{
  "n_layer": 11,
  "d_model": 160,
  "n_head": 4,
  "n_kv_head": 4,
  "head_dim": 32,
  "d_mlp": 448,
  "vocab_size": 3412,
  "activation": "swiglu",
  "norm": "rmsnorm",
  "norm_place": "pre",
  "norm_eps": 1e-05,
  "positions": "rope",
  "rope_base": 10000.0,
  "rope_fraction": 1.0,
  "qk_norm": false,
  "attn_scale": 0.177,
  "bias": "none",
  "tie_embeddings": false,
  "parallel_block": false,
  "init": "uniform",
  "init_std_qkv": 0.0245,
  "init_std_o": 0.00583,
  "init_std_up": 0.0245,
  "init_std_down": 0.00312,
  "optimizer": "muon_variant",
  "lr": 0.00837,
  "lr_mult_o": 3.0,
  "beta1": 0.9,
  "lr_head": 0.0061,
  "grad_clip": 2.0,
  "warmup_steps": 200,
  "schedule": "wsd",
  "decay_fraction": 0.578,
  "decay_shape": "pow",
  "final_lr_fraction": 0.0,
  "batch_tokens": 32768,
  "seq_len": 256,
  "doc_mask": true,
  "train_tokens": 182200000,
  "steps": 5561,
  "dataset": "wikipedia_en"
}
MLP neurons of a small language model. Each row is named by its layer, matrix (gate and up: input weights; down: output weights) and neuron, and shows model dimensions 0-95. Each number is 128 + 32 x the weight over its row's rms, rounded and kept within 0 to 255. Numbers have three digits each. A neuron's up and down rows have the sign that makes its largest values positive.
After each neuron's rows, "fires on" lists the tokens most often at its 100 highest values on Wikipedia text that the model never trained on.

L3.gate405:116171152130077142130119142110116156123200122156137070142067174108117073134156120166105134150128121135042138151099142073090112133134150111144091121131134153135105143122132076100151139174118160101152200150129182049110086137102117172159166129091155166129083139168189106167148187104183069119
L3.up405:173169113160143102100111083120205103137134079117125129117095129093099042175097119085145142102127138168115142082132155093051142118136097121153128138138160117164103144174142089068165077170141157171097121187118171108123100171177144176187126140128129087109124096111155082119153130117143092119
L3.down405:092144151107126119124127119172123125067118136144045166100108153114104134097124156094096159109185138176110089145081104128126089086135083089097135124068119170103127134126204121157161125118151119156153162159109108181201087091113132171111060112106172085161133145140167116142101132153088057173
fires on: "er", "red", "ow", "ing", "oy", "'"

L4.gate178:067090092095184093098117155125170127106081202134133062163216130125186139154146092120096150197115180142139132155139141156148089098100131128128133169184162189122155110097111131173153159121129165164138113187104133109152130157106159110141111182087111127168124128101120147128150186177161062129
L4.up178:090128096063140140114139163144072121156153099160105049070171128059133119126129127142116113113146169137165136151156132105103101145184177053056122160128122144080115122104116088120128070086172122129170141133078115133159179127137068124158126126167132181117111101094096116117119121065136077155
L4.down178:203151155152094101092090137093137107077111100133145147205132148139091100158161152119146117128096140123124147110137077112171134051127146129156178110095132107102119130145095147135145144143064171110095125141175158079120041174099125139099144180124078136153102137164131059137096147176106137142
fires on: "ir", "w", "ly", "u", "t", "st"

L4.gate217:073107110167184105146139118129117120069054167146163094126153090168119112095105179106137170125175174164151154136151124132167115116084128124136137124088121128175160141146107138162151136086149108105192096123127083199116104074146110039145131133101130144141087092132172126196148189134155095154
L4.up217:120102134111161067125140117153170121104166111101173185136152120119162167109107118139134124134143150192150150134154069157119126086163139095089054149135127161083152129132094135168125120094137165126159124029085148152124155090147154149106105202116077161073138106167081098114090145121116142079
L4.down217:142095107148136131102104171072078114111102097193167131144138152130198157124170160129111115123059113103112133120170173072149097138169085151173155137093145128152127099140144150149126088113083166113119164161116156107119128086157144088112103064041131152108175128085143133142153142073166165160
fires on: " also", "ot", "ly", " now", "u", "um"

L4.gate268:119163071154119089110138125100137141127128096073159164129101069141169111149173097132161164088211101141151134086153167133194109121132131093128083136087124154142117100104121126137122105144099075145082077139107129133110094112158132129124148154131127066107133141055130183094086094097156128138
L4.up268:079101088138093137129121135095100218137147133058137126123112139112142102141110159103152147116185161167150124120133177139141159148070163129106074148091152161133175150122096101056156128196144137151142089141142087169118126160189138116153203132147131080081111141095135157123144089099156101146
L4.down268:152148144127103140101087152099112148081168117071091054131136109113118121147038106101103131178098129164087110115145161233162102155116057099110118148178132150134115176159092154102072118093150111176112168111112118087183101097081195131158100093139172089135121156119170099101153149144128147129
fires on: "s", "um", "an", "v"

L6.gate287:119134171074189092170136169138142126120097097093097102075151134131134188086165165139146169121125160186162145126103127112152129162197144103128095120125143115120121126122098114118183076111160203181120124116138089126035139073156132143121103056041144113092114130154166128186149140127115128150
L6.up287:151128147185132082158144118127083127106152195165123158180069168098113158135167153146149136158101108124110142088129129135171147141153126106145124064214097143118147132116138189125154157139176162150078149096094119161129131173189138157069120099061122111082175072134191106140166121092116090159
L6.down287:159150112145131136146117126184093175171089136073128095103156088145165073108107162118138116158094179148158161161066102107105123159144098187130119143162094093126126147142178135136179078141126135156105163148122079175099063191123143129101118089171119079149105171143129132149122135167187153076
fires on: "olog", "as", "et", "en", "at"

L2.gate319:131138064130161083156071130134183146103147154137116101064142162112129111199157094124107105129131128103084093093109083101103107143106098142111089141167119123161130097124171195086189152176119130194157115172132104143095134155176109076128104111145110130148122068128136137141150136137081123178
L2.up319:051122086139169070102093083150107126072079168124062143084135113125117132169142157094090117129173128126160104189157102201153161172140136106116132115155066169112144160143154155116126181219115131231106130103142129136118098029115132129128110106147137154170124151168141144138125130086089105070
L2.down319:152148164132121141117183141078154090169172095110152139136146118126132156083139098180192134082127147188126186125122184088114084093153093167129107151110159094104077115095046101119148098095078158047139153134129079108171162151096114192159128144120124142131108128134118141113176129122139102161
fires on: "6", "8", "ins", "7", "9", "ater"

L2.gate410:121137225170172135131136149123114086176150121137129143140125107078158150072114113137158153134127144154152147124135114159101165081119150090176099113098165068176132206165189130105136101135156156149119131051119150134093122089117163114129109106185114168128174166140094113159152154157149152122
L2.up410:095146150157100135143112178163174135115149110129099085158123126128151115135175075165133111139111142119173142134227114101138084115202127076191116095182170080081094107124144166074142125174095150171104088096148186120184142153126152121142086128096145157131136134124158111142147175145117094089
L2.down410:132051082166122085098142150098114126143096152143106123115085128092124086097119201076112096127133144164103112115130148185116093147140179165142130123145078165146191067141147153164083165158136144105120077043160126103108090151117113127151185101135100117075074146146141126098103149077098174137
fires on: "or", "en", "et", "p", "hen", "oc"

L2.gate235:076122157145142140134129155106185117164130121132178103176111101150142214120094131080158153130109138146172122107154124091125153139132143134170173086119116124198100153112076107117133128162138135139137087190148090113182189114098161181080145150129132121132107161079142160110142111093121114108
L2.up235:161150188151148094068154166104104119150167126073130140083124141123091137132152165136179124141161180134180131098156125061122111120090162144088103103187108141126133106117198076109109117133175116163103159110102122101073117166131095193104090125110113150103100198187076079094158116139119081161
L2.down235:154044196109156130129116144160123069136140176102102161091112146149098154129152097133132149126106157089163105105114161142129138130127170153100097078135077155123077086112203138144067126148090149099071122123124147091154167159120112141078087160143113114057168139115137079118255120131139138077
fires on: "F", " wh", " Sm", " mult", "ah"

L3.gate95:079099104108102174088110061083160137098107131094148098162133165144092076119149154173146134161191131171147152152128094120168121154092145113202143083157098122157090097167062128100156133094139091147171128077151096108178109156170093155148111165150143131122174075189150123161145124114149169131
L3.up95:078123169082093138129137111114122134125081152091143127196152127149139090147138127102093090123097126134155126101106093115072184163090148136082115133167139144141166087088117099137141136189136145199139116147100151125120135144132172170163123126130056119125167077093101121125110165194150085088
L3.down95:059102147127114212044102109113105111097144151122173048133168149133121079107153100197128163075155139096162166142147139118141133161108163112182131072094127097145129184144142131063158124064080129086134179176143113144098109142146136198132118107159085109109080130175171131116118151133086144116
fires on: " ch", " and", "ur", " Vi", " Website"

L2.gate407:149141103140084129143169142094088102186078101151134134123106167102104110167143137093139154143080123179095140138158141082177175100064101078166119111168154117057103129188141128111088140170131128105144126132117170124144081142098176168192083103058145143115130134093131136165137157120181103132
L2.up407:125133108136126118125154100079091113174073108108129121128135153092140116175157123133178121101109124159143097132139108116177146113106126151144136129174121130062118125152120118081125129107174113057113170145099141169138130118105153157151118116094115163138179140157150088144133140132144168142
L2.down407:112161087148089105110139161122101162130162098133107156086184124099083106126157141175107148168113157138117159097044104156127130196082111121129114129137125148148123104082134111118178114129053109153101153107110161126104129168144073149173098147130120185184133075115067205169140097129142129077
fires on: "ul", " out", "en", "er", "he", "ar"

L6.gate357:127148107155116183099116149109152092157105131128156165150082087096145124139059161077129175110076143114126121149159146161191086101148153160083103105147162076098191160127160139145115078168104123129103121137077104098098162097086118125128101091141123159056126125095108109094144128137175074067
L6.up357:102104113169122162170114123151145080147157095139162163128085105135155209132132179124168138109129114123079080082075162122176098137110159127135119187096172191146134093076144126082114134082154103103195156118170112128103098109157159126155173029171126140130117129069125115120106130099056141133
L6.down357:172067172087108153115177128167126108137080132118149127099121153086084151143143067128094112141160116142135095133175086090157151166112127097093149105148156141063147121094176096113129180113125060152125102130122120070160167212071099158066129156058115114100156152120133116115143108152135108114
fires on: " dis", " Sc", " Ex", "is", "ulation"

L4.gate371:190122140110183091130172094156118159174168099089080166086159116141111134197120159139134188056159124186126119161113116124082116124107129138144115132147146069148131115128129159096144069153141150080140179100144195100171115123162116157151083110123140112147112131139088109193191169127124122071
L4.up371:131124123132194118139147078109146131204130106086122103114168098096121126151088144116126154125121181193154109161121154103094103142085092087118136155145102113207116160126061090085141068143139147120089135130150165127135086101124140134124123109099153133109183161138101095190177162137136116136
L4.down371:135103120140173118097110079199088144063182116094098190069176193142118142122124098206134165124165105150164073119088085143152122103076132167045131066103161099115164084094153143112064131149112065135138133140117174074140116135146148136122162172133117155165153113123122151168171164080127106117
fires on: "R", "er"

L2.gate267:128094123082090089103139086112099112114113113191122097084197158107098094155166108150135107165122135170136171099082140081158101103125129137091157159138132121134103136104150133164138127107071087137154111120133148160156109113120186144064171129096062100129164138172070095090150047119063117164
L2.up267:179109149110093085127122130107094169128092138075092092110166099084065048124130144143102135128170111145185126123124104085190073144064174178136157073152104150157123137059113111147098156125143079133099098125152136207139126097129160098113103105135115107099154139151170114069112135101122108151
L2.down267:119142136158119172084086079173180133137127117217197116157124133195149190102130103153121159119060155139098125126166166141100135123166084075115170125129076152176121135165157135127119092169085140096165152144139133056102107160152101169172184123138144168133103138141144134180178105140135152125
fires on: "s", "one", "et", "ing", "u"

L6.gate194:078106091129160086107173157160105141129187112119086118193112139139151107124159111175122115110159123131032127108200155145180099141122150159100161153155157148110148153093097124109093128125115159138122136114096059096143113116177160177133042106134097103107132100123118126187162148187107123118
L6.up194:096153187120150138104080115153097131114161092156117142164090126133130119155079122174150137136123144169148097127094105100111126152151126130117134141216134120089073198104107194099081110099099127096098154088122159145078092150146111181136135144088153132114137136083084175092111155136125147138
L6.down194:056167099154166147128118140135089067162149097162189123137092132099125092153179159120122129168111115183098142107157141118166087175095112075115120109102087183077152172120111123158169113146177156155175109122166143110147095108115147106168106125176112083148144134121183116196098118119096080139
fires on: "z", "3", " Franc", "ang", "4"

L3.gate126:120150124104127138108129189158144103165145145135166183153142126163115105124120139090169180102129120120088098132099122103107093135153154073180097103136186165087171107119057153073079124118101174100119118190123161057189095126100123142189106126162134080127112140171092140175104094113116121088
L3.up126:131134130132189139166113169123152147121170125128133156091147165133088174152116129090142158090132155142076097153084177115074097112132122106218121157155156153158105103157118179093160091118131137143092182185118112193137082127100128141113119182125153131157156105137185167162119127154099152094
L3.down126:068098111161129122094120122136116128128095132119216096130147094108141106149142150118119131178083162135157193137089115107156176166184113085073084135204105152072139145104222131127109087151113143062160131158162137128177123226096136134146155111123139124128090150165132154161086116074092156136
fires on: "mer", "er", "ond", "ur", "ird", "st"

L6.gate71:155115109162154173210149066115182174090166109173140105149094101122153116137113121119181145150133170126156159113151093143150119066128096139134130117146148129137151082143086156052119075098100152169118195137167136150140186168118128126139199164146100057149165141105169148163142086096116145195
L6.up71:105164105145129109152172113147164116106185156108157071077166149110193082152164160147203119140187111107142146127133159125165168208088163120182151138184146137071106101089093105165103104134125108143135054123142184179105154117119164089087131073159072098117147122102170109166121112171169076128
L6.down71:145135101101106138148177136067175106158130116166113130130092120142066141103158070110135118123072103147135119050116121172092174092132168132138157117111195142123090186129099059120144123143131143084113107098164077152162093186146160115083170158131102114176135099151112095083045083162133176091
fires on: ":", "):", "cl", " Cl", " –", " by"

L3.gate344:117118107102141136098146124151149112107041085109195201210111066138190120141064102127100122087161095128094090102111174140142155092183157096141148093123117137053123125119147143136136093147135146142102102156126089096151172194127107089155118159097086159105182099102153162140135090103137146156
L3.up344:092098123150054149108158204091124142070108121143114160132105099084177098164115108116052101092132135146145083191117130111132140117108155112123106092103077118087146055139125113119098049094116144150116084161138080106187160150127086089161123089137104137129121132109155181199102085155161127172
L3.down344:137151172152156100114163139100099108160194125127028111065148113083068137161174125136111118186096159107152104158153147086146083104115153197129170151094098170138063148100131138122168150028118129154081085161112166125115137102082174118134070166160115083125138151109159122160131175119081178101
fires on: "u", "ar", "a", "ed", "an", "i"

L3.gate116:160114102102147130173174107136149122096165145237136116098152107096112043119090160171129124123099159127128127144135131084141145125167118167109125118139130100117164101149100135124136116105131168153183139128164132165163166147110099106114134132164151141124132144087207070150160155065068160155
L3.up116:124080087149148154122160113156117127120111073119105109149103104096091112136098089168106162081103129114124050148154177163215132115100146109178104087124108128030120128219187152123122115154131138138104103168077132136134152067148108110140122180131119138110138132150142164133101116140106079094
L3.down116:157151138145092140130110101152121126109151107129142143105154143156154159158059152117111176145124125078127123139133121121153144202156173152082118158102188138132165137137101164106063198148112161141124102111172097089132103150130140133183154135196079131173113105163123105156090099077067183152
fires on: "ch", "ish", " series", ":", " British"

L2.gate353:096142120111161103153107139150115101051073161139111117173126190138133095113140096129157139159112152141165137120125160100121156175128104093163110145144138126104155116107176152080097088177237163112123056112153179161164155133097133116086137145092115110128136140096187140118150092126099167122
L2.up353:130116114080181067217132149158114086084116145117098073179156098181146088130108110110123153144114128077140125094076171126112111158082092085156161099130087117133123084141115097074125152175162097154161091102183148154181131130120160072116083160112080088121125137108151119143100095133074124082
L2.down353:185124091143126115134096084120130105140123169121109136148191090125098151149105098124087210107054134124188107084093142107135090177029082179206138108127136141138133153155150093107122176114117140185144149164172109043106098114179098132121163152105129126118154084148136139083111073159146173158
fires on: " in", "ol", "ro", "eat", "m"

L3.gate147:121169079070137085163152118142172158123125098137131092153105090135067160113072155090151111117095110105107178136197092069159101112154087110155088105137091152078157140118081115160127138134086093177141065133118089101143154160092151094131106130160103150129073119095095143174142089129178122126
L3.up147:089107107109090080179117186169189121133092099182166134140132076101156154097144140108162110074105119158078083157139151097154129101171142146175058126088141103084085090113101103188111087152095125152134074081118114102163140112130196130091126138176128126163143129106098078132156117152143138098
L3.down147:163150056160079132091111147099173151155139059160122107119107148135101193109155150118052144094118148118186160068040143142124170176119120164106103120144115146126139120174095177089116120135167153098126130169160132124087149136163156099105102146166172128110108158122130131140095163065131168141
fires on: "an", " of", "a", "um", "e", "ra"

L3.gate138:174154137201109069127075128124143176075152153140118106155094113128089086160091096111172136135131086124109106105125147055134142158159113140150154095149142102094135173138145118098146161128152070124117195160133113187125065170170160088080146116118091123164135135104143105122138161126116192161
L3.up138:096179132139207140124138177119078112120156089116093118108132152133160100153156123074124144102105118129114139242099101130182149182109154145157143113151131100141111142135129210096130086137145173129147126084171164165128082101168159119152131149117125189139104133122182115127144179125124148063
L3.down138:136097134118126150121183107125135107131135135109124150138094131122060165096099131117114109159148144127146107113110145185089085099126169137185097134085150156149121064114127136131144212125172130142069129107114061118160155126138144148086124151148110134088115158139122136156116110111126099163
fires on: "oth", "4", "7", "6", "8", "oot"

L4.gate239:062157149141117100143119102135110178167150135172100150144087184150111064145164104137089033145149100134115194156178136083166110121074068151143087169165141136130137104130152153147152148203179147163127110140092123132079080137109148147192191128134096135092156177143131099134124127143054128170
L4.up239:077131134203076162127123081155107134164118129096130111145138127151117122144101084106117114162106170095161164036098157133115121142133118109080200182110196145119092178164118091164095142119130117172118149103110109075100145134167106161166121148144171099129157096139119150119120034169174162115
L4.down239:156128123121108169199085101141128148101183096096100148133149124100118147202170125132161131121103148156179178109062113102121090157140156131174065118180130113131064139096150131131100105142158090148142129118157143198128163137048117101074167126195154129081133143128128135096146145113115075106
fires on: ".", "h", "l", " of", "in"

L3.gate184:103132107180104110171173103192179157117125087111119143161102117119147088112075091142138164119170138154028111149140146091168073107137170192119142133133146166061113174165134149037185080096132116087066144143166143118182106114110084117120123170160139121093109135145112188175122178093150123145
L3.up184:105101144188152170061125169150152148114160125079130092094158162179123095156179113121122119159142147065238139075140060128163149164094069108146125150179117069116131087115126204147151093079166162179174087107152105118128084101106157132133119117125110138077173102127136126128117127101115150117
L3.down184:144118118123097133152129149163130102122119104059099173155097117129101183131089146105105094133148138111098078157136132169072089140079164079162084105125127132140130125178115107091116190152119121094114118155113151219143096131159092137110146109132118097088175149117156111167063112154075108117
fires on: "x", "ap", "ip", "n", "p", "in"

L4.gate314:111089121085092131130112099062123136120115182170105134143145078178138145077158133164104103128162135183165112144146154125167067175079192139128091122129119141107135118092140131155080119103149102081165150140218152211137122119073124184115098094139108136121143155182190086168158094119161133151
L4.up314:103060057088113070119082115096105152134181139181074130145142049159179158188158121103114131121132174156122067140153148168139051137113172171116105123131173163137132109104133133171064118174122099106119130140110114201148143095105093207154161168115153131184190166137153115123123118104147090132
L4.down314:179131156144118141152097138145116165137147098118102139067095128151117113141064095130113158114061143122087153136176100153105138108142152083140106129101193077146094080154100128097130084149109079158151099148079130085140093153196141103160159182127149151133124124079067153080113164154131095110
fires on: "ed", "ted", "med", "ved", "ied", "ced"

L2.gate344:079104144157139125132137097122134079137154138141129082167168123142131132068131084117108099125144097145149115142144131133106121161137106115199132141126093113137134114222119115070102156125180082099154123096124132112166059160154170181155091056151172109111151144087137149207159158076102128100
L2.up344:142206112149110142113132111150114143164198138097201125155163080146122071140167051115121130103118145081145174112092116131103146096111162098119098067115094108096126119179104148093129130142197110153196111143132157163187106135021160189149127119133113125102125128115089165138154168111102188113
L2.down344:158129097141140096153165110112206094099104051061174124117128131118112123099159135112086131106133104151099091107070136153116079117167149135111168135108116046143141115179135122127099189128146166165084106098133115133066110158074155145129153167165122118087091101093203193151089103167193125091
fires on: ",", "an", "re", "red", "it", "g"

L2.gate12:128181128087132098101096168115089158128177177163086132167176126083129096089088146116138109118157131119160159124169107155128131152119120117194109159140156102133153145129116209058126140110157118127114105124144093129106155194145126138105093123135064101128126173181110193163138164132172205117
L2.up12:150170165139138091130106149124091173155096152110065095108187152145140076094049157098158199133125203138102126074122133103104141106101087183111117163157183162141132130144137174112063153132234106114112087192121086091151143120142146168106071142089156100104102164184091175124108121090133177152
L2.down12:167045064120141104178151136138135095082058175152106148129121082193113099178100172121100170070123142070104182124104122133131131075116114166051126133097171134115122183123149139184076094129172132089095135159084124116112129167102170107173122122106158109114137144157095119160163123131143091101
fires on: "al", " only", "if", "ent", "it", " this"

L4.gate378:094159083058119137115110122117114147094138171099148098097119115163067125079139092132140060095126114167114141140113115121143093168153195147146118161075135154179162169121140141113118176173105118148213159099187150099113138126051165125136128121155143097165143162152147058161080113146162126145
L4.up378:163133143076137112105172100104162095126113154124127115161147087104143081090148177136138136118095142226212130101097117159152223143148136145132178165116113129165120148100057139101123137108152098152141106165145103102158143148110147186188135113106115092179127144102103087085143144135117133127
L4.down378:112125108133136182132181180153118158056119189081075112082123099114183174118103075096110176087123128158127143108130101094143087124140135075126156120143129077135179127094139129108116118176083115128171132135107177133072156093080113090085107119161157144128135149137105131156088099155176152078
fires on: "ly", "ely", "ically", "ively", "ot"

L6.gate156:097089194132136163105107132094179063094095166169119117107172165136051073111106083121140153117137155155093094162146115142166133164114173093108116170140148140081103079148069087116152132108131193114083123175185188101158162147126147128076120109132128096082132126090134073085114096214105111098
L6.up156:127145131119094193099125151143153125071123167133122161097094160084096103190106124120143149097118115141140136160135166137137076091167144085139069127181081118158043135122078116110136120202130126125071099149143114091162173160184104076159106130158113098136172117105170118127117157107122093122
L6.down156:134084078172161139101118161140107090139060081136177097143093115111156160188114037114157171137132147102127144098156130159116145107132121140068113095158134116136163096099120155136157108124102156128137179129162228125140152116152149109134151136140118095161096138110087139143164057126119174085
fires on: " (", "'s", "1", " \""

L4.gate19:131117107166037080140194145070134160108125129142133142110113151154125121157142097175100139131147173177142145106107167130105172142148149151147110111091152086142194083065128067122140164101152107155155130172122130138149170102105136144187138027107130114176131124100147133161120155186098109103
L4.up19:116174125148113067132166157068188139078107098133117170145096119065112131110165130121141161135129173097155143132107161143131090158119150148155145083125136115162217136114117102163104128128084129130150132179164133112169180090093111183160105083159088104168120170159113115157102141059131166094
L4.down19:188104113156168149164136129144134107106169095061137110124156083103100176185145072187086109164127063128103130106072129166130118165136147086106183166134126120153114176161153159131092114074160087150081089025142070140133140110098148108102078152149068129086126121164125128125148153124100192180
fires on: "r", "est", "ur", "ick", "b", "ey"

L4.gate357:118135150132125133096081129093141103156140116083136134151094165150151163126153128222125111154110089126179167116155093128164106149080130078166192157149193116142107126087143186140143182143143145118166143106189194124182190114086092239157114136165123089121087156090203114148105141135153170138
L4.up357:081138134113125160108067117117157115117100124089117133119157124144094116133172121188137132099170146147150144121147073181175136086073158092083208125103190118076091103113190148132132092178123129146089122092158176134080200104125137188112129163163079160104136127103145082168122089161101089105
L4.down357:132074115138108117145082191109118119116164159127113121106100147172106141192122102094143085106049143089151111123134149111156118086184092132200107167124156132146105158131102109152093145127149099075146096134150148126137129116127176095159140123147163144144204154122122130127130138108145190097
fires on: "°", " born", "After", "re", " does", "pite"

L2.gate162:113165120148154170153197161097175104120142086096163139128106159163182068122130105086157162128119122113126193104120119102135118167180124046131117173168136127105214130156131116115093135143111136096106107079156172110163135116148106173125130134122121078136077200125115115074110098125165130192
L2.up162:107137113117123111196091127130115184096101065105144121124135125181122136161163157144150179129141145174057135103188107154160108147107156052156097101171085183106138094109095126084105150144175129141093128119095182183131100087125172126116162165132108171118138120140079151155102088120141145177
L2.down162:159142166125136186145161142099152149102112069125046143138175133125170160109126097065112140119167155100095146135092170092139093145215173149129144137107095095093163114133106157130135112134094137130124065131164189146090107136144153161087122124101155109166081121114086154094142131136126112121
fires on: "s", "or", "er"

L3.gate425:091088135153168111110135147162101104132167091108153153158193125132096198115138025100091094122140118162139143108119137183120120126126094128118066145166219164164177210082156167127125124188036112118137118202087127123119141060149079121101133131072154122084122136156096144103071138106125151109
L3.up425:080114081086125118177136157191184116100118115148096129131114183122147101146177116143163103133133104129105145199075138203099116108128048100143188077119133131075111141125127145108109141144131206094134143162132089132086138139120138150081109158134139139150128094087081137205145122184080095118
L3.down425:128155146108106170155102152084115134092137165103125123140157122104148083109070087132151163113136110124089136073133176131144122120144179124127157127178145109143102092174155133144112166079167089150138110077121125092085097177130139109169121108196079104071097153095160139137057158176210159107
fires on: "ar", "h", "al", "z", "re", "ative"

L4.gate355:123107154167101123136096113140090106106135193199109119167107080146136176141194129168179104208144094130166133108109085134118115196166133107133155112124152101091169136144144088114105201120120082162160131151088115120189125138149155159103115074092082149131083142065126136134087015139142144127
L4.up355:179084127159180104144111144119117133158127150155125140095117175064155114139128170142152142141082129124140159168169119107175104098091127160137199152108120089141154118088144142121092159119095105141139129119156077179102130121145122148199143110220152116181107042178159141125149193108120136146
L4.down355:145160195096137076119131137131120070113131070091177132103073111094127107077117115114053135141133153165129165144089161179069079128119159171137100114141125176127137167119156160080197089095108168186121167054133165109148117061139123101143098157059086123116149105139210117130144083105121140148
fires on: "est", "r", "ant", " century", "hem", " film"

L2.gate333:159138140140134124151092111155142100137107080118137134147170148152102135070152092106115184103112172120119121082085139080131183125172117143158105110123214181111108171135076062086125138107112153147147093166172099091153094155153174166105135081146162151123117166071096099085117192103131157136
L2.up333:106076080082182063086060118146145127041121137147167108169103116100143083118092094132124123159135142115170133167125134096124112162112097127095201127165127101086115097117123108140135182140183107119169129112138085122112105095134109090169146161116147069144149125093134141193119105169112150160
L2.down333:182137126114068088149135131134149119156153116107116159148128173136117159163133149090120171149135156131079157117183159170151157136144167162142155106059113107158153148144132155050107135123056143165109124095148183168129158160150141175080056076123142105104107107167091104070153174091104088151
fires on: "h", "z", "ol", "n", "w", "Z"

L2.gate237:121161079093122122135133133116179125141128115154105151150145148098124168130058114081123129112148129172162066092154121120163121148114157135145133094151100127130103109178133169083114139081137189120113089154090147113175054156157083164108097088136093150115152158065205169148155093151201122142
L2.up237:097103179153136093119127167151034180131134074143141145130195095090127183163184123086147131124152119155181128149135117094126166116124139160138107177107152028205146156136109106153171138119137182137118112158182181178138089120071149158161130125152148123131210125091182110077124129130159111139
L2.down237:101155112115122085097183111150142139148158107104131167126080138104123118155148128070102156112165095083091094168106160117090099153114091190123122101135119108122130143147112156059127073136059121120106168120152171149127152083173179064175165097129052130117142174125101121120106139123083132144
fires on: "ou", "oot", "i", "ag", "ice", "ru"

L6.gate435:126191122128159157171141132127100167117079116127130117065097130104092174106104095103076137152126137234111101098161090089117119136135123145107149110157126081089116162166098210142139105101116179190128125128144147128080140111100097124084105141095134112142162165081163132116119155177140115104
L6.up435:134176111125190150111132148137196124127081133116030163091138074126143068110139134120050122074101103169147084091153147138117176094133115116141119079116145120194099119154104154131085130121181110147177109151153117159119078139146109113146129069115154146174154144119142108131154146116116078068
L6.down435:124218128088146091192098143178118151151121079144123125136147131173124149111133140146170102124098039141154125160107086097137152146117162105117145087152130123117145108133108149102192153105138075088094160119110170088119059159111121126178125146100058126255139089099168139180087147133064116133
fires on: "ly", "ul", "p", "ally", "ely"

L2.gate345:062114115139115000124089122117145155123126123123147065109099150142108113174131063130124146164135152163098145126122113100091085089108150117090097089104084108122096071117141125160125114122155098133120143144126080189079164063189181095152146118139114111175140161150074132069098129107136035153
L2.up345:132132110122110042141081127125104137133145126160175104112120162128106186142108103144188192146152166150052113093124076162085120074120139144103102066115128122126041123084107090164142151142207078137135118103120068151058109133182164120167133138108107132176176157166144126086126111089106081135
L2.down345:134099072139175202114139171080142105145107152134060123158095116100148131115107161133125106107144070127128111165166201153181181151124129142143155154115158089110143164097157126120094122123093199110104129108081113082170072121092099126097099137090124174084123073144124135242117175127154182139
fires on: "one", "at", "ai", "eter", "ected", "s"

L3.gate106:117125124132116098121163079138165126136128180118158152109105145077096077139166173072166113101183108095087133109130119121152141104092154090180093109137070118109068095113080167081082094166162160131137067134148056111127141156103150162136179087133111071103152129127179107187133106152128130141
L3.up106:178171071150147092167115118170079126133108107105150193172115113131132107112143187104119102167122121170070169120137173184114118111109192159121153198141142142173073169130136133109079147188121118142117112089092068139149127098123140124103070136117154135143113194184153137134117117085107170131
L3.down106:131130197142076130112129149120195081116175167049142102118141076131150111143168191146144155102176161109120141154133152113130113113121098049145132078127203120157152131138146148089110121161111101117147112159190108122168148151092124169165160147141135086192172142137182168148124184153177105104
fires on: "al", "in", "ing", "ep"

L4.gate395:144159138114148111164177160088101110079121152095106147134152203095136109095125149117135129116144074117067170090137179143120100094189117157153070155144187136098103099130144135113122108204136155156119137124132136139128142154086087197112102134144152133119173080094147137094128120135122120139
L4.up395:147124124114167120196125139050028111118090108095129179142061205084114100125134163159163143135103089092107146107135120175147122092164162180134093141137168129095128107125128119147113127129152135136094146087054138142145130143094089199078128177150163151143138174100156150138098165166138114106
L4.down395:171086127168120203178140083133113059132160067109134175090159131186107189120139116086141161092120138133110079118096117192113185123161172117109130088102132109160102174108152146129172167112081126131159102107100090130147126090112118137115103189116151123141079216174137137142088127147149156117
fires on: "or", "all", "ard", "as", "and", "id"

L4.gate413:113115158113144136134140106143156190143109081123132104109197114141112147136097102135139110143186119140109101116095143083157100107049104151137162184149134154135154146140036131157096101060139151145164113121115126140101175176151140102129146106140071119122111156102109123123145137164143073117
L4.up413:121131112102119137125094102206175100159157089145123169150131113195107161107097137105142163137124152136176104084129175108088169143193149114106106157152181190134146159107087108134121130125115086160144149167109182099126098122129108154158113122109176190118163103141167088114143140108148077149
L4.down413:130069176139100128127118051149146146098153122104098151104055178118148118121077115129144132123132190097136094102123123128128125091090169146076161106100109145083092098125096166134104168106095157235099148121128082120148181122121116108093104074118142091085104138091093096093153168096123073151
fires on: "H", "b", "h", "le", "l", "L"